python train.py --n_layer=14 --n_kv_head=2 --positions="rope" --tie_embeddings=false --init_std_qkv=0.0238 --init_std_o=0.0045 --lr_head=0.00605 --schedule="wsd"
MLP neurons of a small language model. Each row is named by its layer, matrix (down: output weights) and neuron, and shows model dimensions 0-255. Each number is 500 + 40 x the weight over its row's rms, rounded and kept within 0 to 999. Numbers have three digits each. A neuron's up and down rows have the sign that makes its largest values positive.
Before each neuron's rows, "fires before" lists the tokens most often just after its 100 highest values on Wikipedia text that the model never trained on.

fires before: "\n", " life", "==", " ==", "ly"
L11.down281:528451480488554544500470475553431484507517489463494489492580500462456510514500548589468583486517478521520526560423472515527536526494468513526509493515508505504563484458538434473477549556470497491505473517513455449519456528524529492465489548474513515473503487459486562529478564409547513495482503493479416529437594542463514497435462497527455521464432529514459480483434482506545432549498539510504533434557571456498447458481444499446553512552518528471502530547494479578581509507512460491471446516448577514471559472477505544481478587502522448492457605492587487566536445483507510472455584459470485451461474559501473486541525623525482534489452474536475513546512522423475540518532477498445595552534518525476493502459537476478471477455441471472511521462524477609575457470505527

fires before: "\n"
L8.down327:504493532479561520507599554494471560547498535470471490491457484522555481567521463575506515445425576531496448533460466507490499577519468431504530471519524446526512489448436482477425478433513536523468511477540503526476475552527519443501530515495576528531461513510461468427512505552610510491531505553477584523549499496444540480535495495495494510502504474518487585441503478478537391450546548468574549530533466524519491445502557504439498546490525559453477570539463492556564473457565476548495518513527517508495500534538559508536507553559418491477463473457517442471537543501495449548464518544513515485442527618481432583548512519446527489519466487471427545513495506482524491517470487421496503500487517489477444457523525541516502498475490507477471510520480426497447519654534534

fires before: "\n", " ", " 1", " 9"
L9.down118:461538501429530506480485460524503512487435470471585449509507511429496491496546537468458515541532508493523374526531530526544489541517461494483458480662577473528540495508478484503514494546503461498454480501547488492494546418543525527501492399492612480463524519565500459480389522528493438510452419544544489499502485450405505503511430420461534520519482515496535482336515526538445505537449532465465561500484516515419486453499558513468538404526513506499576469523502487485519459506468532463449462510465550545438508551510533415511516483539499522471488487460473464491487498421500503426498508475513440487487526449456435511540504509503486504482453526531479560576549447550481483506542438476486501549478517463550488498473522469486518489487502445525502492561482487489504515491482471

fires before: "y", "ist", "ic", "y,", "y.", "ics"
L9.down680:476561581401500531448491537481548472483518513546497579494499477517535522515519433448571487523463465508524509582554548471497494508552563480526481507574514457506428544534472464438574505432502563518553458502537447525520487439495455526566493556526498500509509550471497504532454518431412486539577575444475579585558474488525518492539501471494546553622421477498517462486463509447541513479543523526493473524554474601532506549469477430508503511467416525503408491510487585435562559514562540454559517512503454523519521484485527543439617522509529460468499542492458484457499516491506527543500516506498529509498506497491493494492496493512548478564522497540501407531504517449550450475543453517532480466532476513468465465527523513462509499520517558517437572498496493446494479530550520

fires before: " of", " that", " and", " to"
L11.down108:539488518482502552499493500476543512493517492434508539494560495522565534479501503488559388441478578489519478490539508573456474480504523524568500493584515535518490517513471467507422474501544494444454523371497490510525513489503488494527538510536494431470535476573489460480519475448474555497432526525514495553492469522544466483502491489551515472526533440448603514490515548507515492535522553465483531622488495479528533483490441517454586504483466525558492498483465421489581424479557509504591512534493497481473571449526534524573527464624469525506447455510520458525550515421510508424487473495508453515468371512506537430459534511499565506494494477500568565531528560507477544458503547478530536467503503608434467486484549449541488555479470469458529504456498518492486465471469473

fires before: "\n", " The", " In", " He", " She"
L2.down680:482560549526556524532496488531524495454477470527545539500495517520443405496462509486557505585517470540523542541538447437485544429495463479532508488521535513464474552470542435480537529478509438498487558520517487497534523527603450528499454504474531547503485436448539492501449473456490490498554450558542618519506485573545500522544468552515517502490419537476457500485479518445570568511536502454506527559448520500563464519514511555489544474545542494518543516488496474506497442538485427529506556450466421555529473460519482550473518539525476540410456497522522439429624516409466471508521524457441568521470450467502440539508570530504559454513450558511516528524452533466487480576525425546443577540506546507461515549537519552463486479491463470549478574516515525482543534498524496

fires before: " |", " votes"
L9.down333:444498492479458522451488487564534473494471531520508501516475535525518484522524498484534483498535492544509567476516538441459499499430509491532442512582490529478505457417480507492430471398558494515577535500501506589526511456515461511443517553465498560437463492507525490440583495524481481479456503542455520471502487477471598530529463424508511456490501494510396527520503538556504493444525553516482441435521485508502481568472489566508466465555480560469450509394538521507553533603465500479576452528474530511510512491500510519457531481378553526549533451485557514504489485444481472481519515476432442499545489421491559545479548494557568443480510448550434496508576459526475505543514465430541495560462507494505523459524419527562447471568545498489496528574470433465496469463542536

fires before: " |", "\n", "–0;"
L7.down329:470449509433513461430576499506522380553475432503414498492475441473594483506501527514544485489512532479549419527452513566481472535447543482526525519523502447505523587532487548475483457527482477558488484573464524495536553542522505490510453531518546521446451479539532538436484510544492525587529533498500521514482444505522476481538447508440482437513582525463503455553481497514484464527520485518502483539474486567460545533541516497491496514445487490459482471439489458501500475486513573546470518466464478552512503540576457473556528467533564454527455411491484457561538472478502516517491474489557566522510427536549400478505460531514532418527483497520495493489486512500538495475441557585526445529573492491558448502401446524417414428503536511479447452522501505484560416510545503

fires before: "\n", "pt"
L11.down571:581515453480539506419532518476449506394507519529484523499489504466489511512452525500545494439476473477587538564540438544528453453451491536476443538461471494566481547427413467542471482455513457504562565489512505518433497526478526521497455574527544475529555520627492503465544480501464511521514542565487561536419551552448532504449603430452520489424492499498531469513518446499454508499443475493540559501476480524516525421462533497498464499487499510543478551497526466509501537382529553500514482550464484517509522489561471478505523487541488552597471461453499543467526539503558485479531456522465496553507571513517530492499534476538489466456489528464485481515531518501509448523464527587529465530569460486480525453502449532453469455520532576536495493550509554512570572526421419

fires before: " |", ".", "%"
L9.down153:490447511470533497487496507457451496510506489492428510482452506480486545514595499518538512501493491529535451498492512532415429553597519512524437516609497521509471494494508433485463594498505543452491414549477507470529478500569521574560453508532499455457501496535458460510442476533581450555512414556507508468508479426520520502485485528548442494542497501455548486485498542530458531521455534536509472431539577487475500513549517557464467462517446515572485492508501551446527558530515519489510497544527478567491476454470459475521638508544561425526479454492570447430459490504569513379472497449465454448573476495526497517529442495480492559434467475533515455521519500510475506560462526503483500519472446563574522486505539490498547591479480521510481492412494513538487549556457501

fires before: "\n", "un", ","
L6.down28:469497557484469495596479528540495470497516463519607488498563558448528552542461428465479458568468510566537483414481490529520532502526420477507552437608578436514507472478449531495505487468444445528514464496448452543501529520515532470472460524508495503465476528395574536384525520516511502508582545505526557478570550503500496485493508494542507473441534562513493457493548502527542434455562529484528505480466537447501511550461473495572529513467488478529529448498511439422488514490432505481491504549516482421439533456464472493498568557536435524450521483512451518551471458592526508440527544524532524517449465474490468519465448530534500532491541532535523474477444585459520573499553479543498493468559472466428477550525504444450475413452523530499452485483501517464520512489511484

fires before: " a", " an", " American"
L9.down421:505524500506500527532509497456514435448495400449508465407514584583546478464518459448536497577514517566439482512505445482461520497415460411404514520460568527508510547525461465487591564442471465504440495485475498507520511426450461465432473537511510521506503470448548523497472460477449514501493568494521556533514472484490483515508489461454531499487517553485492490503502553513599504518539476520541497468510529497493473505467484419502507439554560492489489527509551512445509472502525507490468522501515469484472445554444565479497512485548478477478467548503533539516520511579456444500533553453508488441507518531499499493475505507499543541536502528504570539533428460547384599438526472462449513508531598464556447526538538494530498603533535493491482483465445394457545576515547458

fires before: " of", " the", " and", " for", " in"
L9.down73:448526483457540488515384452553534519423579615439398529511521500466539481529526537485469509489517561554512512502538437445465442542560548473489468510543507485543397465461512502476514531451540500491543509486446532475527508496502536522474562517456514445516493477455390529427515571532465500586474488506544557523436490506447555458513515499463542494540508449517430460506516411436524557511465454532536552464544531531603524509494514561493568552572437506433515500523538517510512524534483512491539499550481559524498503492502593431486466443478520566489539523541517474533483448502520453461490460470514456465508511504503509520476490483504490540531488535541536544489508560468516494469565480405505450485522522500480471448472496550495457492454524473490552521475426497511440483479426431

fires before: " that", " the", "ed"
L11.down506:531450511471412484584516490460474552515454514466535518493516475539476473482469506512472494523441552502487421492529526439430514472576529518532412457565538422506585464490562456493454493487427516487473517516515497419496530506510431502408461527426468454401486489459470493476554448521508511528463452502484504495501445486572442535520450484553492481515488439505489478525543545467516461517498403550466549478492479492574555493457488503519502555483538499382551461495470420421459509519538498556545473480473518485500538486533558494508506514536537487500489473535497519488545434487508497590558499455474480491484468508491519458550529517460451466555515462502483533517535485490480533495517561446462504494544552427497524537505522515506322439429427437457483533526485527478487482479517478

fires before: " as", " of", " |", " in", "ially", "n"
L6.down207:543526516510512497426497541482432502484507524470493536459510529512520480517446453568492488481550509537495523518491518510536499513527469567544496493456500489444493493456607518480527549498538501490531425512460457569476469452530495487459457515505493569481454518502489530509371468539457421569516581447529533558462578495503510449531476447403477536508532548581464495469501531521429465592482513511470488573519507486474449545511462403486464606538508462517482495503503491520543504499500480539530483553488445532538417487506465474550517505564478449535474526461504453499495512505451525469491465491479509506559523475500496518476506571480595576388545469522562581381536518438534499576470433506520544514502530496539513512503517493529526473487478461483521410523443467492495593522526466

fires before: "==", "===", "The", "In", "==E", "==C"
L4.down130:542569574490552463537527441465533518524459496494479505600540480509579466480532502523467461518517515519496548498547482524438469424530473490488492521426511505513416515593542546534485545463566452505526533490483526468536421560483503576490494508565542478521459497460499495472406518537504487507504473521430525484506624574538544431468476461502457586503439530523524525524469584467489503492518508508498448499480435462474498477487501460448527518467472472534512522533462516501482489506469507492551495514501530524491388453556530492524519451503517397502475557477577485475512537464526501474487530487453468627482482503565464573517484574453510483428536526469462420458483521534404527503479548442547496503443517493484516518479561519543480557449525475470511451487546608467525483506480492

fires before: "\n", "==", "In"
L6.down15:505490511524492542570513561394475483531486469515452481519527458464500444507498531493463495527538591568526487442541512582506473488478473535553509481386502475528382530483519450564522498540511499558403369506491466518525457503453560519510507529514484491474507473473513496483399518467532462531532480525505443556509531473481482501457515489541513478442525508521519454487410407430466517499481471554471484456474472455529517499472511502531527432559510411499527447485556471536517510513505469465444486472532457541564500524557564518571494562391446462484448445515547460410543438513488548507473499527520451595541526519494552553489475493461428517479504454450498457485532530519461457489527483490504473524529497476474533430497518539524492487512522504562461480525517594439512549490520503

fires before: " ", " Candidate", "ial", "es,", " of", "\n"
L7.down134:505452491489473484431504487479492443492498513500452503480419467522467493461541523522492501513532476458450508537502477551459448445543490521541505510459432512473457457568525502424436451595527456493496510546438473471519532560478463601475450517503529474508478484510463508478485529518430492570559550501457466484414539562526494466466510494515447547448483506485522412466494497536517434546459448553547513555508493425506538548519475485587499524527556502533561486476532540491495431429544486598527533523472503496477587558481396484464546496490544524495481483494483461461524475530543451511592553524477427549459515521534543507469526500473572520526490420435505507522472522594537487446569541499557498497508441465497612517390497584473494486460501472526513485507482532531533501510460510

fires before: " |", "\n", " (C"
L9.down176:493472573540580496500597548488444494509486512429478484532467560480540445519528506482529443453565463558509562558573556492573539482574481511451489486585517523533498466539441510496556477521507528513520531500516557523444481472461502523482524500437500543390517511562501508497529479493431500479461486489492520516557482563497467484498515492462507479522424421449575458542495463535495501515504465507450452419521507499465549498537441468467578488507452534482477501522545546555609518488473605480463517494539426530474547520529493475505504488488410514481421543533547490524525524525507493500523491542514482519516422451550549483521497441487483541486550454431559512517530574475448567512476455436455530517531505474446512490472508513612454512486510451488484518473505400484524462454587485

fires before: "ion", "ional", "ions", "ing", "ive", "ion,"
L11.down610:532481498509537478471492519469537539428437503404539552535485551568444517506496527419521447555579475527500529517501486436473496501542449483481504483610477483487459509547533531526455532509527544494415492525495498522520557549593442512488493570551498553490440526477456550466475509504449531487508513505500456509434503540461531515495487402455542477562475515511511539541503516491469527537455451523461473459524472492533496406489512535391502496522514594448530526483576476592495492535488490488419526516467447500535518478411530505509520539405548502432486491517543460471473555428475526545479510459512511494519550507489490473532496569424524484505470563515456462492422413527515534426511415502479490506489486534486545479511563491452441423507538533479530525450475449473476481449516586

fires before: " |", "m.", "″N", " ft", " the"
L7.down629:473533431516515491453476481453529542512505579449494526498379533483475514454522507489434529523463514592489493498500504537493575473529534543497509571439475490462517438485465502563482488479496449492526504500484469483481492523456508532529440466496493531481521575517451526556468467516495439523522471536578506484466456447477542551579510549547535517483460596501503521548408556470412528448476491486498605494543548426532581435472544503451415468469435486512478486554483478498533477515408548491489523533494514512508494541445534524536513520517439526508458504459534464596460442499471513511544523491597540467432546468452530539468505514505444487502544518511520478457497466489504518477466544511488506483478482512572451564462538497491488480473496353424466547510534450570444489550515488

fires before: "\n", "ist", " and", " (born"
L11.down651:441531502484463555547560474433495445552482516451519460525503473452461499536583456479494538467526541575480448521418481475478467511454522569493490526569516466465484448549509499549516436556513572554489487391543473574550493543464478503523479495454491487543477483495510514452480508542551389494484508551514508496457532451456517556534536568498530490466467475398532472486477507547545464534505476543467468513512503564505563472541540559490491523534512563506506521577538535459466517437560497506591575458558533462439523417502455509500616523538460533513483558445553537484521484557495496517510547513499525478472381458485470463470436506459535463451468495362516553565512474464493472485490472504499520544503502540446491459506475470533488508506501490535535486512465465518469569507497479

fires before: "\n"
L7.down650:473479498506480488522464511523504442389570508449520464506509463454547459417463499498548511490484503571558456516518547472566427562411462514432493502422522538449568524442499516485506481492489558547540530475465476450510507543476543550571439445478514514482481499515520515522518475526500437481540567515559559541461531467551516512532510474479558533525549529531447476497510498479538521438533439504464466516465547517593451493419474503543461500478460502470589470449571544486551593547511469488454506440512550555456500541473535423491472483432510549464503510488495472504532508488496471549440494512518484431520533491546448485477471526520429499512562544504476456541524401470504484530534538507527549490512468605524506514578509482526472448541394539541509527477510468554536457575549535

fires before: " the", " that", " he", " it", " its"
L9.down192:504465551445448488499516492562489527485492493468448496470510402577571529509537549506493459461528508436462478539489480478513489470507564485460438519687458506475479526467552523443512597540544513497503495508498507422519522453507482591499473432449541496438513499502526520436525547456518542486508489500553492594502541485527495499552477456454429545484464499498556543546516558502513546477527518472486500505414521463491506520461484448530481515488473547436452546494457433463442493500464449475499487499479485486455558522475481489475497474422520517413471506496422484513496536524506528483493525560373496516515513451502529489540447410571584537463548480494458479516510516540406495536506541424500558513526532558516536557491552513491481401495501445461451509493457507537475497532508487

fires before: " |", "\n"
L6.down358:497460515551508490474497521511487503499462562531468529495488547491582469488529520639557514517544465505462525538447495533425492506452444573467522528568502492452542539524521439473548461509465445523525494517476537531564540485486549510479488452579465515441506505539478443517465483575486465543537548470589560435465491531478614578487498581502474483520529475484518549513546458536509502490484531531443404412547511473471525482452475488515591502531483525545439478394536508494495531450534414513509484585527531518494484510545471483562496468455516435537526464532469451537475428508533524531531468484452509498490516459515540441486501443537469571439495566546553543513529549534512530445536553560505463517522500535516583513524547455479523534526481473483559462497461573513476529541462485

fires before: " |", "%", " (", ";"
L6.down144:480510514477493528506529494507493523475519571529509587510460574475533463519495523510485527527496443512530443504440477517534465505517422486447514456448462489594385449490471485552503604521477507540509508461562436477475468528566444509469518503485509464471443473532571515505479481505548526521423467495566514430544515442501516533486506516493544567435490460468481452507509449551537542597551543495508466540569551462534433518510502458456526492473485542469461468501469492500469466549581495591488482500416534571475489488428489489471545436484576475492522547509525564449566536525525545529454429423497484479553550535448494566491460536498507431512549479460484548420561548558468535542484478484530459573510456476506550467491475521496408549568483524482517500467495449559503490473486492

fires before: "\n", " G", " "
L8.down259:558508490474501452481499524475465586480522558500544499478448505513458502475462459489571485459522452461500482491549518525471486473519549446542515499452454482559483506450426459534520477489585517490530493486429545529416514482503530492480560494544399468467486452521530520490468532530472521484446456581595406509506539451467513553518413557502477485457438421467459548491480546479503560527540514480484439520552477456440429507477440496505539560547511487500515523492435516428514505566560485478522491529488460477481562411507504528460424499384497503524454477537496492571546448443479434507491462557562463517516436509458511446512578501500502482526488409543509515475490505539470553482472590439528516548520519469495491465525450529516481523542522486405557523438491464532545482511440511

fires before: "===", "==", "-", "|", "M"
L6.down221:520501483501504499589483468504464506522429452517508500440527523471565478522538486463460530483563347520570474565512528552477447430471549520501509487593453491500515510418481606475419515479490497521481456425489536515477516511497494468549537519494523435532541463479571557491474462525515461540478465514406492509485558533481508538450465484456547517504434468496508589520519582492463465506531463477470498481499456444428511439489492466492507463495522516463506415511434473435484547530498466542549524542536523488446503498570507503492500442511519395508509512445517545487550480501551512516506552501506441476497486469522487500543491514506518470544492485568483446507434482505428580516427467456529528523454457461535480505437546482605515475477478497530461508484605532469549501600480455

fires before: "\n", "==", "===", ":", "-"
L9.down309:491487424513499438583513477555457402557512471507510512555496470511536482513563500550521500482503500465509570512491548505575508490528533418442590450540519507493535475519578467537521494542472459571559410447483519458483496478534519538434503537454543502613506522448531456441488474546496563477534460455484480466477486472509535514516513489513597441540531531525508478466496475512518433497503481567556478457573488535454519485477477487523592488506417516441518497584519474475485381501489513507519535593594521541453513493506485498482482459389475476463475520506526524463556532539557480449476490473482525551503547446470542487615518564485583494525503470527513433496426504492446507516450502453488487472438507486490545458494535480497513533464507527528541475483519498437483469466532467

fires before: "\n", "-", "|", " −"
L2.down350:467527510498485521462471480486474483539504489504533524543430487545464453501429526518460612545491536552518533501439495522588580495496485505489584485516434502484566448531476477620473526466474431454564494363472490527482597468512472510459519565456512540513525530512562534499476491420470581494480463448482498525492466528468471490523497504460573491530547584487519431465566480514502471525451503509479537543486548439447508470520499528549526469494516487508553484526388502514565431571515497509507513523543535492485511505525512552460519452467440507471504423573608485415502542526462537540524532419515529475494487487467502517556489467477595489490512486425497480516503469446511549490516493450556491537565476555513506495511500570542507525516474426493496524541450547495521539469475472

fires before: "|", "|---|---|---|---|---|", "\n"
L9.down96:516539549503526585465419566447532463518547544442489505467510460564445526554521520586541498563514473547403533498519546494509512541511529530476534517406520546482507468516532481564561455448467554482472486538481449528543499426544477463466479596541425527472567503490586497471503524574482439565482547378500474539553496542509500471501480500481482538475556485545525514532499471561477530544486472558578442538552532504507514510433482507479545490541541462521453506484529480489563498455413478493491438511471512535483470470479547508544437448535525488495494506503441508510473568497491430468506547498519542487523561487510516528545490521490414523553504494467562457551515508588465472451476447538550575476500455515492559442503571469533517451545522480488433465442497487481542450538476504

fires before: "\n", " ±", " ", " 100"
L4.down308:532470530550481518488557484541564441566466546527515454518489478595577501528490435491561541494595505465481503493504540447479519494494494502427480451557525532544520464531518573503534429469534437500454509535548484488435497528523519474537492495522489457474511433468476416480465507450461400573523524538477499533513508525443625472509473544425471553584423498500474533480499447480513497509470556533501543589556518496501500477541540503558518521472530593557521483481565460483462472553572464452504480493497551543494512522521539486439447455494495504484555507475507443475514553467524524520541468505443490453496529418542502546435500462483511525471540475508536571489468518587516520432538503434559563459507447505511490478542555549566471499380516483473510543527499484474538524503457519

fires before: " |", "%", "8", "1", "9", "2"
L6.down23:538428506472510543493494544554493498451505458498515601491541543476505568537540496539415509475527556543503437490451481521449410505544490555515469464514600541565502510500430456434492423432466516511518508548515475560508445464523483474509466489506570536459479483456484572433537537549441494514499464465438559509438457500475480528480581517545438502505475495503499532475511568513521571507481460500471533484503523557483556546550455485490505537500473489496502489515505516445513452412499482468541440537448517494473603538625541523536432497389524533506504481513443542499482516471517506467489515512527571528472458419431527538500480493580582524504460527518431475537534512475575499486509484521496493507458536536500541540506550550462588470433545539482466507546475468483486499551451522

fires before: "N", "en", "ia,", "land", "ov"
L11.down115:471469570443557499443509534428486458474503516450482492524521525507554585483516551495539536619459492536439514484500524518502430492469526485474540492398546522441553484545468501450509475463520533544565546500395467525476565517466488434487554543511497465487497513571588484497569466542493497526444466466482480524461447481598533559485501523503494464544500477463517489518509555468513494474563436455491471463477554505499508521567493505484460523467577455530502505502515548448483518493539485531501502498424517461514540613478454538474482491562511525523507516617547521506557501508501530489484502464550396568544483478545533555465477528459539591448443555449573503473495504560562475521484472527474475433551519475426495547570520503497505529484446543535508509500502543545442493505547466

fires before: "==", " ==", "\n", " and", " |"
L9.down460:465486533485535538495481471534512492476478461447559523536474510472484463525500462549519429549508499527503543539536462519455462484506468486543523477575470536531473460523465385524427453486486470476540470481395496496495489569476552495499488491462548491425445431409552463554444534558515536465475422486473426536463559460489489543434546474578501511450468481443525538483531458487563500457571495511484494491463493526523498574418515485525539528482534450528449513462493491524478535462463456532496448554466403449500479527520437512467527511505432519530482538493494443477521539507490464464538465476446529449484512495439553487496484570455466475494458519556553485539472473501553445580548439471429608496427496434443482557527524590479558508539516514445469449469532489461476511429507514

fires before: "\n", "=="
L7.down1:478493475542457520492489506531533424488433482459501504470484408538511459414433474561519565497484520460494458512480552489528411492525477530570424512559469477546543467466430546517425558501487416451459478466525512496507523453515422481505539490546542408441505406500531426498582543484530527458510503502545504497531505546534403445494565488517514502527572495441504563571505551513510532522504508424464487479535499515550513518444520439496521526537501446547522511461501526509455490504533480456461521540541515493573470485491496567600479554533486470475540473484436446422475534499489518552466561525455490430488520570470477524493458493530483540524483518487422484543549494454530514455543489521470411458464519479459539457552429562520557527488454445506489533501532506507426494456538461

fires before: " the", " them", " of", " his"
L9.down311:559475519540514534525519519494482546457465504567510556535430475562455530517572546496556438484530506548502476487590505493524475527525570506523445478491441508635483446472472480436567555418521511517513490491524477505459499502502515470531545497498426586514503496528507473415488498532413441492476501458531567500519455545484542505512488549521422493509481493469569492454534484424591497587536483529475508505546460463491565528474535533552488566505555449452494475489528495554486456483456452467516466476518563524515481544436528465546495454537527492489516520441483521561472433514500505514491441520438426453481516386476442449459502520467544487484482482549524514576512525495515536484508500491419542483552539451559489462487574512593475455429536521445521467467494504546439530479529536

fires before: " ", " Candidate", " %", " to", "ation", "ion"
L6.down694:553554472450522454509483511568517535514428509542485506443437521451464525559489486495515463548538524530436466433548455444443436469421461490461495479493534491514535544427497508568494454479514443504521490598482503482483481534532459635459480567515570487522471544496493531512495494547483523453450533473561516496541500470517493504479494512534493514508539528501523480515513417525497512564464449538471509477513490562447502455498445476477532553512457456531498564475557397523530489434534589494525453581488485512471573537516465543432461497405548497497471515518459408503420539454527509525484515488516480491447528481524439463552496484463515543530440403516524489553428569540502497536505487526485493463531528531460521497504509506498503444533485474478447600481538536472607518581498542

fires before: "\n", "ement", " of"
L7.down30:481546501449455534493523422504530531523491536457480552547520498512433546596469466481498541527484522533463503528459449591479509458482534474540524528423556588555517528534436499414479580545579537534500490429515463571457483470463468451488469532451542532500520455447534572528467451533506472425551461544528469532468457428460479470534506532518512482543495475534495520533533459574550492521564516565546492554426496466526459462524504457420470426488556504487514529475476536529501547530517461532496477518510556548560474472511518449499505544463515526549505487497465498458552545522515455552441485527517531563548477579453509499565485493556500493497530458405477482528561432477474490497558467489484476560478528428514459498421472395491518523455467520441505444443493489478444552474489534

fires before: "f", "ou", "d", ":", "=="
L4.down1:460568514501491519513554473461519517535451487566542489564419631538530502459465501489512540491506537472496469541472445476526458515567480495516449457366482469490567463473526565516472468493481511481445580386467478485557525546522458453492510491539535508465607508512445446553494513469467557552547501472451496553492451456454521503429497519544517424476498474535483505518475467504468500539529506559492518505585523495487463489480543539559543489456521578461394513524502518501489550498498455527483586558412452481597416528556511518496470538412443510500502473537421535524473552468541448552505467546461482517502524514491483513460442508530517529478565454551514538506471524533527492487424540529486497467465449530499523467550518509565471465542536512484516447504506498465536540501480511

fires before: " in", " at", " on", "==", " to"
L11.down329:507548486560445545506445477521529486459569483494488499525565531522500492546537506398507483578474496511506549539459520476582487522510513536540479427583514432522491570475494453445455548496431508439440492451424423487555518487564431434471524395588485515477527537518443492481511526543477456491549523422504531468568471504580522466438522506470472578496482468526479489552518504472646484468534505557452480545545447511499509453472518497472565501483473495479509558601491463536510484528545501482517437481411505479516454509483507533457522498542501447506489563469513534429556553488493534516483414513485448508453479464524507464501477515498513568482491462483523529541490551552485445514474505493520479531477521444503548476544538473464505467506501501516521506466580504429408535455467546

fires before: " |", "%"
L4.down531:526423512520533466440553549441524512505596481520488545488509488483466476478493534513459493517569501490475548458508525518479491481539532487512511436517457493497522462510476473431544527513543514535449415470601494478547450440526479436450478551463509450484483511495417536478467432540516509475476491524539464503452473465464533489481604490463420500494496492444504425521477517540561542449485539515418555586492499466496529484495529494542506547548528553507497511473475519563480485527576509471407537459536518486529491579518466526574472497536467482486471509532540483450537497448512513498497465471476520572479478635490524466510474504527377472516509446501562478530517481468491444457527524468516505502488499542470523491471406595488540568517419578387527469589537511536482473497496471

fires before: "\n"
L11.down454:502536511506510548505520501516538456524527462451493476486476472532443511541533469535552537473445546502496524452440450566413474532416441469450558491387446476538530531533562486473488514541527421498484493458471498545496501555476493504507491477589564504532503511569410436443489486447527528498583521577453541438492499555400493423501470542491480529493476454495584472522484483539536483470516444510499490485505508444502518546480496535453548460486541508530485512496468495503521486509567524482522470430520479460493532462538488477440537507423447467530520517492535482517507499479455506515555474514419536542537397463483403560531540428566538487566575502471468461506523496512521568499513493449488457507524501563468493442580467536435478452436480505538551492459570558535502513576495442

fires before: " 0;", " 1;", " —;", " 2;", "\n"
L6.down483:452461458464578498489523473458514525458515548395473476535487456480521487457488469506491455495502457512538586459515477480475479518494455474471385519511559476510424505543452531468466557435504472438546513507484451450488525527465510571513462525533507471527530442511546574527417451428441397453528541566461504494554447454467497494467486495460463485492555477520480507539475486483505579583509450459560468540389503491532434525496547419473454478455510496489507520425504505387499415485461426548524518490444490507479542462517512479518498502539526484476496510485578514490505450556476460514478524465476530525560492519479483562491483473512517541472512504511490632486574558496523537462475507535479503504486563581437508467501483518485481429484524472485398487469514465464481535530465463

fires before: " |", "\n", "\n "
L7.down216:523446489533448485519506506481493516454556490462496511516516512449568540526535533456513486516496489498448501543441486537492451536528491560478566541589514501492499492503521419464517473519534503463568508505546495494537499424468508484526502543527474477506458534566514503511486492506497584557503516500524457544483529568534531694541498572543498487419509436514557603481493473517525510465556545536522477445527433427544416531481484526541550465512516483498505492481447505446522511496511527499452488492585513525502535464502559470444487532539502459499548514510534538518489531498434435443482475536469520455525452468491550489433455457563464462436530520554491526436427479482513570558503477606517528506549546517564511512545423459495547471586536505508543468538516499555436564526447542

fires before: " |", "4,", ".", "/", "-1"
L9.down633:416495495445464519556487519479544478458528463458559497494515531521558471543490500505439472477590521498528549476445456476556480496439560554491477515585546467504540483569502517482534488493489475548568462541485475451467488393530493511584437519550570511436468545467528478516450488538533517497442494489497561515485540522439499559490494479527479448525521491496488551538496528521459531531471434448532449522462469461458452473481484531538520494488464447525510508506553551530523479501489478520509482525474537540476496520470514465500509536549404447552480512413515518522473440501485498442504472444467484542424476484442526534455407516524546444492505488533463596463496417430445516503577508606558508591394486443528530480489502477462581461520485489549602550477509496525481531460546513

fires before: "ment", "ing", "ed", "ion", "ement", "or"
L8.down229:530501442494536509518556515471502462477526436557468435561507462487489497491586487541602549455557518502515503568480535509471555519505589625427478473597485527470546477533472449437514546487472527579435515469499517491514582400529513518452578580499473516474505394513464509469502431509474442510473460478542539526483513480511559438464510531438508517502506483536494496548547533520517491540510492564461544514517508517560522527507538474416473470493523546550508501529414496547448484512549532503523524471507550536501552493582506469559497488535491540545453507475483567483533529466567494512503464570486431483529510505483463527514509510511535466465555519519453539485505543497438492527535544463498519522532491530481549563503453534455512562527628421496511464463459487493521476522422564